config.yaml
d_model: 512
n_head: 6
n_kv_head: 1
norm_place: "pre"
positions: "rope"
rope_fraction: 1.0
init: "uniform"
init_std_o: 0.00327
init_std_down: 0.00327
beta1: 0.95
lr_head: 0.00396
grad_clip: 2.0
decay_fraction: 0.907
doc_mask: true
dataset: "wikipedia_en"
MLP neurons of a small language model. Each row is named by its layer, matrix (up: input weights) and neuron, and shows model dimensions 384-511. Each number is 128 + 32 x the weight over its row's rms, rounded and kept within 0 to 255. Numbers have three digits each.
After each neuron's rows, "fires on" lists the tokens most often at its 100 highest values on Wikipedia text that the model never trained on; "fires after" lists the tokens most often just before its 100 highest values on Wikipedia text that the model never trained on.

L2.up1435:059140166114107053097155106139175150114136116160119104108132131149139109158197128124140140103080121116099227148116101108090188149158143173077149073106090144088140114174144145129141107153051159184092124171150112114114210145110060123126148121128118140160114119109123089124119169140162083100186176112082137103174167126164121111150109108217134169137189145167207145171145116131118150146143
fires on: " ", "2", " to", "4", "3"
fires after: ",", " (", " ", " and"

L2.up833:066104101121149206094066131150111162065128094097109157106075178119154142182148138156162121089137086177128169063159120120137197143138103127173129129141151229149158162073089076157140149105112134181148103108103104136158139124161110090118111190119117125161157058161110112119101083157111077126143122037070144076129142146113109091141099094154084159143142102173158046072108133123120107181110
fires on: "9", "8", "–", "7", "0", "3"
fires after: "7", "5", "8", "1", "6", "4"

L3.up31:131101138119141051073092129066114140200100048125091104134097123101139108111156142116082100121171137115120173183164127093133134144062119103110088074049137093160138125172111106112127103074067204087139133139136144128145132118100154119143152086121121200121149140122079122177146117154136135138106140082113111108158118161152118146146109123104071139079179138075090143100135191108121120171120
fires on: "5", "7", "6", "4", "9"
fires after: " ", " (", " *", "′"

L2.up1636:155121088104114073083167135093177135154179089156131126106119106121181135148169118140112091102125174075158134102118144098136186137105079092076148066118149158106176139148131119123126151076115088140110213130149111157097128140062116119148133127097133144125082123155051113175142096120152037086065120137129095113173136108131108106083107141110114160167149123077112074104171163111158138116120
fires on: "1", " ", ":"
fires after: " (", " ", "===", "-"

L3.up1571:144131117049168094099116155129128143097134182105136125087069083084129085122114173108163151140168117084109175131120073124095214160136157132104074117131113132131115139147139152125142133126130119140088141156126110125147074146118183135118132178144131137165137075127065128088192146113189121157137160116063132122127164121149063129104116085150142171150155121136132151066168163091078133133130
fires on: "0", " to", "9", ":"
fires after: "2", "1", " found"

L3.up1941:146079208137090137194100132119121121101100158088074127099109108092099143143102194082081180096143064135140127105107186100139130080162158124138125107123096134105140190137164153120143139121115075083151067163090103195157096092183173106130123140072101103129179131188138208105127133117106139164123112094080125148179179105071078163169099107122096116140148154160140125090093121121066128109139
fires on: "7", "1", "6", "2", " it"
fires after: "1", "2", "7", ".", "6", "4"

L3.up656:087110083085101083091129167105176103177140144139074122159133138139169132113124068150144115068151125093186191139104109096153147121139131090140146075075029116085120141142145106114131156163117098108104103182138158121170126114129118128106151077128085138172138145139095067137109129108155124097126087158105130156099126135071095112143113116082114086142110161080171107091106118063092110147089
fires on: " —", " |", " at", " –", ","
fires after: " |", " was", " were", ":", "."

L3.up1740:061099115175162142134133104133152167089117085134076117113117172216122085146123107055122115106118131182158203125084089156112173128128123118139128093098128132098117155144124124134150105158056121138084161112096039135082134102127095123136122166096083072133179108132091041133085161157148123106137148067095126133120098133106094146125098111165144133173131199121167094083118163079109108132144
fires on: "1", "2", ",", " (", " •", "4"
fires after: " ", "-", "–", " County"

L3.up1473:115111113159111108131170124120105139165148157159083169132092106106166090109130094132106106084148101085116227138137133142118147111104111101169117135068134127215152104095121103071076136187069087173081135152098136126087099089046171119093138104128062126099137127131091149148075160135117099096162167120095118095158140129203124139181126149124163135181155172155175132087137111143119144132118
fires on: "0", " ", " late", " early", " twenty", "1"
fires after: "2", " the", " |", " In"

L3.up724:089129147120133151127157107146140186094101130209084179196123088142124153044081179114109181132083117160125122116075177184166182102141150106110125107151131123120153147130119127153108090143114121156116057102072146113139122100120149108129088115105141065155135101104121110175123120131164067120110096130135112096096197164146098176150135088120107147234125188155111096110084112118128127140131
fires on: "0", "2", "5", "4", "6"
fires after: " ", "1", "2", "3", "4"

L2.up1747:112067131081153130134177130077148127095108111129130118146116208130104105145105105120205109141147076134149136108063172205130157157178122145108136168097124164126168143116082112132136139129079163137072083141125093107154124087189071105077095156094124122114137092112154102153178115126096126107123158079071125086116206108140166098160066061170098181150155180100187137102112126123105113193116
fires on: " the", "-"
fires after: " of", " to", "\n", " joined", " against", " in"

L3.up1692:147134120146159198159177180132115134175129152130160188117123141090096121188174160157149067147109139195197145052096126157158138149145135160081073168123118131109128133082117081152166191133122149083177121088116147100088099080100153154156111207126119127120107126121087153129107137133061138162131160084076126099120114189121109083129101125099034167086129189090154069166103107095172111147124
fires on: "0", "2", "1", "8", "9", "3"
fires after: "2", "–", "0", "9", " ", "1"

L2.up49:159138148189172136172090114131088153089148138127126125124143159186131151131117132102159152183135108117146139109111112187115185109110075117124166161156129133154201132071087105184101131095153119189081078089083119134092101086110099069110163135099118093114137085079134130173197136144139086091120119110113091080111159123105126124154124051122101110152099140128127115087138055164136083170084
fires on: "0", "1", "2"
fires after: "5", "8", "0", "6", "1", "3"

L3.up1109:096082141068153106097146163130126141158173115114111123101071117126154115126210112128088124109064117093190104084125152108143138155089118135173089137106121186153138146103127122134190067104088164133145203153117088091127105121167139087178062156124050175153094074151116136101167156116162132110122109082087100087109139124115058143129100106144128195126192129112157131137149163080050118114123
fires on: "0", " ", "9", "2"
fires after: "2", "1", "0", " and"

L2.up1251:140102191122098084113164151069082121101099160096128151170118157142151146080104121119136101191149148142109083102133150188162154137120157135106149079089114140137115135100137099105133185191147168080099129132122179114185097141163109120131133172080111092161110094145147162131149107127133125153113082125115110076142113157195115067146124142084093167151139170113114138178070120119160109139128
fires on: "2", "3", " then", "6", "4", " also"
fires after: " ", "1", " He", "2", " She"

L2.up1269:156129095145160144126138189136146134140139059109099138088127152096114121104130121118140153141079112159118143158161124164103108122119127176136068119148137181064139139160105073154106155178101142162079162115072098106183130152192067145178115174129093137117125097162168125200108142172086101143155113061140132087134096143106116121161112107188104175106144096103139131097159158136140070196091
fires on: "2", " ", "1", "0", "4"
fires after: " ", ",", "0", "2", "9", "8"

L2.up0:094076148079223108150117217120151181093145095145110177143157143140135104099171186123185121115123135149132143135117140155124141110088194140101045141136139159148131137069099105148167103180066108193038121128066128081113079080100104122172121178076098133106115083094124096191110106157103128109103117132074106140124157154134165045173117085146132143085144141081166173122159129141097112144121
fires on: "0", " |", "1", " the"
fires after: "2", "–", " ", "0", " of", "3"

L3.up942:147127078110097103129155238142218146178108163089146187084096152147133140182146132158191113145190099138110134072156128116138098151170182177133022089086140154100088165166103138145103159199063115163123120076095096039183133103129100142129188196111090103103122119164158135117140117152060111160164155126107126147112140092117107121148094151124098171084076175185103133126137135089071097138116
fires on: " ", "%"
fires after: ",", " February", " January", " March", " June"

L3.up1371:142147166121134161196047159157174161137119071109159169122122204147156088132165094170100121114171131193091172031146162110140128177140124148123093155073123080124119142157146105128157148126092191127166132186113110053076160062112066137135095148130166116104137109121092079107152147159127131144168167103100107067100118136110088152072108134164096151104096195126145154163081136135119104185133
fires on: "0", "1", " ", "–"
fires after: "2", "°N", " ", "1"

L2.up1237:081089187127135182139183147127077135069139087086109136114089098171141135071114116075163167176134147108167104127131072200069157131120190130070139144151151099126157101180117105146136119181181105156085110164049100133147134071099124116159164113140132078076110159133082184162171113123096082133161151154080090104105156119124067112106095058108081153129120121082150121122166135137105113174099
fires on: "0", ".S"
fires after: "1", "2", "0", "6", " U", "B"

L2.up580:087131103176125103110130103089144131127125147096159120143103187149122166139125094151124160195063109146117107193095138090173138145142108114165127158064124149135185095108122148129119124104068174104067121141115149104152116174105180076118177115092109070138115135070083102122161129121168038090114102100100123094176130163190152140140131136116202128111137101103135085124103118122134137123124
fires on: "0", "3", "8", "1", "4", "2"
fires after: ",", "-", "/", ":", " the", "1"

L3.up1891:065086168091107124160080119098149169185121118151072167110140183148152104184122123111138146104085133144122186105085140143131179077156153111119063087110153138158162168174119107155088136093093153153115137176063089140126205138099077140074054174063134124083169068156103100154172172114144082184087149169091118115080157113182105150130106154169155141191121188119089100134096087138148132132117
fires on: "1", "2", "-"
fires after: " ", "\n", " a", " £"

L2.up1209:152103151061244157154137137040099167149141146080128107132129182131147136125125137129110115136111057110147124111068164138044151123136066139144118137111137119128166142090129102139119133137138167102140089089131116108085085102141103151135107122075096085155093118106082165144098178134131158123093138087073116089097092149123100090151092088110144117139106142100161126176136131149106067144100
fires on: " the", " of", " his", " her", " a", " "
fires after: " of", " end", " in", " throughout"

L3.up1287:104127146107082156089124131158180107169133112121134143169130127163119119138105161200135161099120118121128177130178098151114128131069165142121131119115050103095122148111063116158109170135098173176076165117134069160156123171134178123142165139154106113102114103125110098103139201133142031202107125097122138153115130164170110143112110087145143127146044145107173132128098127132094101144076
fires on: "2", " ", "0", "6", "4", "1"
fires after: ".", " |", "0", " \""

L3.up178:074148175099120118125086083169131114072145195083081142086077166143214135118182176149151094085118094089127170071151170170153168133096135102074143125048055174143171157106127131151134172120110130117083154127123131123106167159166107080106133219138012120129131097147147128132122096131137119138095116079069072076123167108159138121151111062116173119127118070174089122202165154096071108134152
fires on: "0", "1", "2", " ", " of"
fires after: "–", "2", " to", "-", " University"

L2.up827:070052130166133109090127129122103132113139156119115143142102136139134098136153140126122112144072148102181177152143112131176187141124106100144120174088142167091174129050119130133148123099090109137139143146080113090114157156065095113142095183128102153136115172104123110062103152172110128110085123019104113104146105182224144069140124113145097176160132125124093058138135100088113088139119
fires on: "–", "1", "9", "8"
fires after: "1", "–", "0", "2", "4", "-"

L3.up104:113119146063152098122144224129204127079091164130128118190148125077183125120196160169084129155127141113114144115141149165094113088183120101140123081150134115064154168111095112147186138134114180065133165103130124104152129127107123144134156134151157130137114084138179150096144161113120125132112076124159113089144102120115168113194150127193107115155133125133114099135091141114125149133133
fires on: "9", " his", "5", "8", "3", "born"
fires after: "9", "1", " (", ".", " He"

L3.up1509:134076177108170181151095111099108147130068079159152158116115150151127135119137150114148178070160103127200144095094110151123156114131190171094136116100149157145156130168163172105091180130133135133090077123098156167141158136150080156126115138120096140157172129210128155117178136114106128105162097123116140125169104128136154139122131120161107137138156149134108116141112127099097160107139
fires on: "2", "1", "7", " of", ":"
fires after: " ", "7", " and", "1"

L3.up1823:113093052033170126061113140129193107141142138101161186143112130117132128177156156122094147130147078084157135155139119115114115099107127152169088159080127172140113130145118124121147161162092118109100155090082142124117110110141163119118044190158080169137126134115103116132094114115137140116156120165080146090137097138091128086153102145148130164132137118161148059151106168113145169122118
fires on: "–", " as", "-", " one"
fires after: ",", "0", "3", "4", " such", "1"

L3.up2012:134119126136113104114116099129113165110122165120184100121124139129094129149129143147078110187156150127125144191168149124089142128140128106173154141069149091147145130111122123114069170043140163138155162129148171110096090132123130133150145086106141064121164144113126122126098150133173133141107095100073133111173145145166047074099141098131117100109127149061086093106054127144143141217057
fires on: "6", "0", "4", "5", "2", " "
fires after: "2", "4", "1", "9", "3", "7"

L3.up1073:090149127114146158106096123109101208107148126077161184112060145140133113100108122147161155121150103100099107198101123152150087099130130162130088194117107149176122141223134106116108070096108188175107109136097109125146113099166136080089065133174119064063204158106102125118150146126123123171161129121099152142130127147064083144148105094114085109110146164144155129069094138094127124165095
fires on: "6", "7", "5"
fires after: "9", "1", "2", "0", " "

L2.up1020:085097136126115081103117138144189146167132138150084142110129195101128111157115093121184125115122110087044141080140143101179165091113164113105138034096120142145200121088121131150104120111018086147122129165040158163132110100095062144095139107057147138108141146113123097174108132176131134109121151163108124119150129101181101135208100130159086149133151142166086148112116117099143117170095
fires on: "1", "2", "c", " high"
fires after: " (", " "

L2.up288:151108147147217094061065104070092154115172065130130158109115130170144026159150140060199124104151124125115193114075106106186189120056116136132057142092099166050174131074090136129068147148062130219125164137072096120101098100126069132147081141172095126076118124121098118115100101185182140114145119125121141101171196089221121116104114097159147196155156183108104164121152155067099089133126
fires on: "1", "4", " early", " younger"
fires after: "–", " the", "-", " ", "′"

L2.up1184:124173205131169077095132120145135144133148108186151120076125131117170139148200102134104132089135149149135172143102111147094156143109130130133122125133154210064165125118113098095136141109069117174060183089118139121159188143148140146169121162142144174099127112109075104168125202171133097098121122153124134086144147167120147130165151122127113151150110197120098120161177129101136122129126
fires on: " ", "1", "2", " the", "–"
fires after: " ", " and", "-", "0", " Website"

L2.up1131:139134177124142079187139146127120132055114164129137185119125132146205099143137115131150104113159130141097116093104074162173167116150120135170162193085105071124131131088081139160099084097169117162088132139078119124140103112115010148109167097085070152083085119198171105132107117120116061101148072138096079116094174155142152151169117070129111109183123131151123158110124063119113107155110
fires on: "1", "0", "2", "ing"
fires after: "9", "1", "7", "8", "Ch", "2"

L2.up651:135106200071122111136137110108169226120095112117086133144125115176184141074122160135083141147147096126159082041085147225114203182120113161116186076087120094173157123158127124138174132125128143108100171126116090124160085144174089126096096150122135125098128087136135187135195105128039155172167108187152120067137162136149068153155090066127096152176134152118131089168064187155128134155112
fires on: " ", "1", "2", "7", "6", "8"
fires after: " ", " MS", " July"

L3.up709:135122199072101099127089195138188155094089121099144175150095121158151111155118125153127137141178118155137129138141145200103103113154087090105117153113122062120116084159105118123129112094091150142135167153111145065116159076090102123159079152135103123101143145160100107074138179145114136164162162060069099105154132187093138095074164152150092139079110114147159145159102106085150140158084
fires on: "0", "5", "1", "2", "3"
fires after: "1", "0", "2", "–", ","

L2.up391:151152154094141114121106077172190103166189124109073095063142138108088116141166125082125055113135129095105144047140126134178182070151151104160115113071142131040122150146145110135096124160105149095134192212131153098116163123185135075104144199103124084133103087134118059115094099103140137093121140099116124137184111114145167089139135106111155108145131115096160144183160120118156135092137
fires on: " a", " for", ",", " the", " from", " "
fires after: ","

L3.up1361:030130102114110117221155190142177125163102142187092078126092128090186095130174132108116125140229144128085141157156094104123123151166104094189148080109093112099213119129114071149088088160079113138067156180100125141182141098126098120142152130127152133091105142088116103160184159167133125108095136110105102084155149129087125076172115106167121111090087150151154140154142102158128115175068
fires on: "2", " one", " up", " home"
fires after: " ", " a", " (", " as", " is"

L3.up1040:143090101085151112069112120067187136166174168150125125079102166144114094120115074073105099087127114164129174165147124125118153123093107116189071090128160090085093151092126094108152130174080122140163165135114070106106130135183136107191140149084089126139169096094107088165089112126156093178128101117111110125094103142163093084096110161129115127149123158109161118128077103082152127113080
fires on: " ", "-", " |", " ("
fires after: " |", ",", "|", ".", "-", ":"

L3.up657:125114192142113143188139090113097082129124093124132141107103140194135123139105135128123132091156136152128090158121127133142159103162124173181156154163071143082146103078151176118076137102137095083074068121102111110099096081161116100080204132056159138152131107114135079105144110114187163083092150100107145086138138127083111151082084103145112081168117143164136097139100062161123133166071
fires on: "2", "1"
fires after: "1", "8", "9", "7", "3"

L3.up499:123091089089128061147148087091114162105118131106190155150149131144136103139123118127111124124135141147070102163131158103064126152127098122163169173122164103077181081114081107096098139097151104079103097116089128108111149068140133143131124115113182090139090136087153116136119117146113143107111166153151129029177126074138137073159112109119071071143165124069117103113171115138174094255062
fires on: "3", "2", "9", "7"
fires after: "3", "1", "2", "4", "0", "9"

L2.up772:097128086124138108129161176089126132083164126155151139086133162111121095165123113132147116149084130141130132078150134119132120139092153171148020072065137152087117113121194109154124155090055121148081110155127127071167135127162099098146159146077112113119138089098056090132098113185086126150194151098103140123086145101135151094135084095134117183087126148130097180103180138132119093183096
fires on: " ", " the"
fires after: ","

L2.up620:123110129149167139115106082168157170120190130186131149075097117092134108127162139114097194088115073123076140088129121107149137180153114186126104152131139152098158160066152058135097114175083108107121071121065152138106106120143150111128082100142165132159183124172169137126104149109104097187180147092131143072072163086150126148167089118092180094134122120172130075094110106110142115129095
fires on: " where", ".", ":", " so", " which", "-"
fires after: ",", "2", "1", "London", " in"

L2.up1031:094120130107125103127125158148123123134102124171154137126117138082087113132111130116109115199121081100174166117098103122119076128168098155105083152076133139120204159142171056148131167093088125070101131151094144145147193074134139138148142106151052186123126141137096165163090128162165115100070059111057071130098126128118123118125134094096156163128091070149088118191105138131155083131128
fires on: "0", "2", " played", " play"
fires after: "2", "0"

L3.up1713:095099124102166136079128114161122183124160121106135146127096093080119096077151112136125148147138151139086170170115134130089118161104071121081103162130121192112130115187111094161126085169104139108173113094124160108098167156116127122124082135200123134124148103081091136125117129123079125123181162054119171087121158149123126163118100097114219165137095129093157074055189132062162095117113
fires on: "0", ".", "8", "9"
fires after: "0", "9", "3", "1", "7"

L3.up74:102120182094137143108083179158145169089061143149164129139138125114137126137152092129147105136152120137106133109128151143117135167153095085123094159128155069083147127098156042107173126170089227152154163082095141111131161106085110140158069156100081144135087131150126092116130120163134146143099091066100098096121144163083160133097087156119105120134174122156110129175114124079180079144130
fires on: "1", "2", "0", "9", "8", "3"
fires after: "9", "1", " ", "0", "2"

L3.up882:127121142060152198143106140075077116167153151073122162086091089120177123116144149072175091082131090099137156099100136182112098145119150152168106142142157149110149135098113089128154157114125131101152139027124151129147086140155130138105088183105103163138150185173118143199091136149072173143162191104120147133119111091100156107188106145173114191107124165107163164084151100146136124137153
fires on: "1", "2", ".", " May", "0", ";"
fires after: "0", "9"

L3.up143:085148130076107110090160167052143089157125104147098101241109124130199122101114112112147103090102145127092210145114159121142159114104085126144125085111075109095170144149128138100154112162069116089100168149115121080137112145091120143139127158091147171172138142153115088177103093137125109118057085146099163136116150169158110096151109142059139121115142155135144119059121083072079139136089
fires on: " (", "|", " |", " |\n", ",", " of"
fires after: ".", " |", " /", ";", "===\n\n", " was"

L3.up1175:064127103149193098077143097162126173082024124120079161068084146159135127077148127096098195157099094113108130137102135128087136095095098183141065133047146161096124113151107093080131082149119115082136110077037126145152138092210095139127113127084115106157097120134072112119123075153125150103123096161096146097145144127091057145118107105105113120142175111139147046115148123162123073203134
fires on: "9", "8", "7"
fires after: "3", "2", "5", "4", "0", "1"

L3.up1985:119113144087151101055132184057165114143088140179118102109135116125133115148137090116116144144130115105110161138104140115071206092080123155094112085100126115111128125173111154115102124120046064125123115116127143157141141132168092158134141158122133169153113180156071114133116071142152129109141175108149145091163076127140107162135112132126057140174145135108108154172193151175135084224077
fires on: "8", " ", "5", "9", "2"
fires after: " ", ",", "°", "-"

L2.up1425:126141172164095131180050109125165150113123085132107142120124161094149152111088116149116088118146101155133111093097168125146181156103072114080143115095147108171209119097115075151089134144128123136142095134105144184101168081177128105060132098082106103108102134100100123106152149098150131172161123089096071076207159107120063119150076119091159097146137117135179109122157113131108116190108
fires on: "1", "8", "0", "4", "2", "6"
fires after: "2", "1", " ", "3", "4"

L2.up1218:156124132109114102098142130145115182092058156126065124112093159146170153108082100132115106132137117111136150112098167150142136178138106141122125148078092119181145111135096070129120116083182138079176164088066164157149125113140091123074131105091108146096136114154148187149179125115087140168159107161087154097151146148176080120117104106144016141107142103066131126120053164140148128190125
fires on: "3", "5", "7", "1", "8", "6"
fires after: "4", "2", "1", "3", " ", "5"

L3.up139:093136126082130167114093100169127105140129141123140161064076117129118057159156099141144135127124101090177137147164142159121091139092086108140127169075094120113152160122093120142141124145114142167156146111093145087143145131136161106118076168167082149127157163128088112142170169094115162156133143100156148119160125182103130102105104138166074157159094170113194124080139113057119124121124
fires on: ".", ","
fires after: "0", "9", "8", "5", "1", "2"

L3.up1053:144092169146093074160137183071111102151124126083106164129091152156224129182120148064165139185169141095148099091066086181164150149141178160105145090085136125090161135091123112132110144134160135099062119128128154130120110114153077116170123150137057121116117103186137154181147085123119126105128112124160124090148144107122134093148122096119084095102128178097116104165126115125138103141139
fires on: "2", "1", " |"
fires after: " ", "-"

L3.up876:144116063070095192108135149114104166164154086126133149109107119109161104157128153122139082137144054146139119105125090100118140169121148116151075143093153100150146181107153082120124119133103097173088112153119114110165120099118106104173162219174055154089134107130113071166099114145060141122172186114066137120103117129147097062179119117160109136166088144125151151122172092130107097151109
fires on: "9", "0", "-", "–", "2"
fires after: "1", "2", "0"

L2.up1621:066095149135143142150161145075175138156134153062151130124028154147166129143113137125152123078118104080082180108103143097183143176132148223181121107123123126121119157139070076194118110161104183135131122142105124102119135093206086140154096159108088162103110100143121150188103155129104136168149113104082138102135125098137113191151077089200122163118115136043138128097155122132101132155136
fires on: "1", " |", "2", " from", "4", "3"
fires after: "0", "9", "1", "6"

L3.up1504:145094150130075213118127166130109116104048189185112133137159124090078118095162166131136121165115106107174146131121108125131190140186185131120133122138149148170137154097124128127135149188126174085067100149132160142090090099110148127134134178095138155153061152176093154180118102142159103177146087117082125066101074128129151132134143115074095079083135088116129146151124090117143107159125
fires on: "2", "0", " scored", ":", " office"
fires after: "0", "2", " In", " he", "5"

L3.up701:124107088120132159150114100113112183070122100181169131098129179080073113141090121101068104102079087119139100125110167170069091139137131116210085159125151112162091117123144061114083175126174146090123057160089154156154108136188159098100126173108151114077116100079096156136111095123106159123148088110118154097135150143074064115191112083129131124109125122144118152094119073197113084255062
fires on: "7", "8", "0", "6", "9"
fires after: "2", "3", "5", "1", "9"

L2.up1903:145115160145180163101125169136186125158128030138160142167127114154151097109088125173179143111129105136119168116129081143116187121086175132144152106111143086118116148197085091164096148148101082182108117185097102123170124130183180169101157186194139167124166101161152099151134145097134076140181096094120175133160144113148144060181127115126118068104117141103114075109108109125101095177117
fires on: "0", "1", "3", "4", "5", "2"
fires after: ":", "."

L2.up1654:158120149083145112156165148121123154081154117156156118117130101136163083160093142126141096139144082095144138063094115150106151202155104153190124111126114103092119166128071079192148119159172179111120130123118106111073165058146109167110095141124120104148107084141148134147166091102129078150084120122067118094109143134137156064164078071162149157113087173137212179124103141146092127143139
fires on: " the", "-", ";", "'s", " →"
fires after: ")\n", " of", "\n", " was", " Stadium", " in"

L2.up845:095119180088144099128104181142161184218158077143115148174120127087131081084179091117144177120172122147044169129119136106147135121121093153165120102142146134138160162117129089129099123181083105149121084176100103121141102064145094120124132134137117127110154114126139120136170187121127080095107174143109123104159178145164096124153109147146173155215133167093132144159139173079089149120132
fires on: "2", " early", " late", " Early"
fires after: " the", " ", " an", " a"

L2.up940:114111128133157077112087114106089154168143052100094169133124167151131078186141123115134110118125102081127157103129091206100169117114095114168110094181135112156135174138084105131120096158096121121077125215075105138116143124108100092155113165144085184071162143172077134161100100103128064117128203134107115132144102170141117115137126100143180176171107135174125143132138109122102100116140
fires on: "0", "9", "8", "7", "5"
fires after: "8", "9", "7", "1", "6", "3"

L3.up567:135096084100137151086175125154092179128130128078168132144120133110131121093125143143073204126118165158122113117176106159136123130151125126116126096071128122114153115147157159142155156164122122121100127105108115070172138155141122087149086064185148115129148103126169119119163126110105096187160134144136165084101141089122116141087106097223042101115150179149150071122113127145120114141141
fires on: "9", "1", "2", "0", "8", ":"
fires after: "0", "–", "9", "1", "3", " "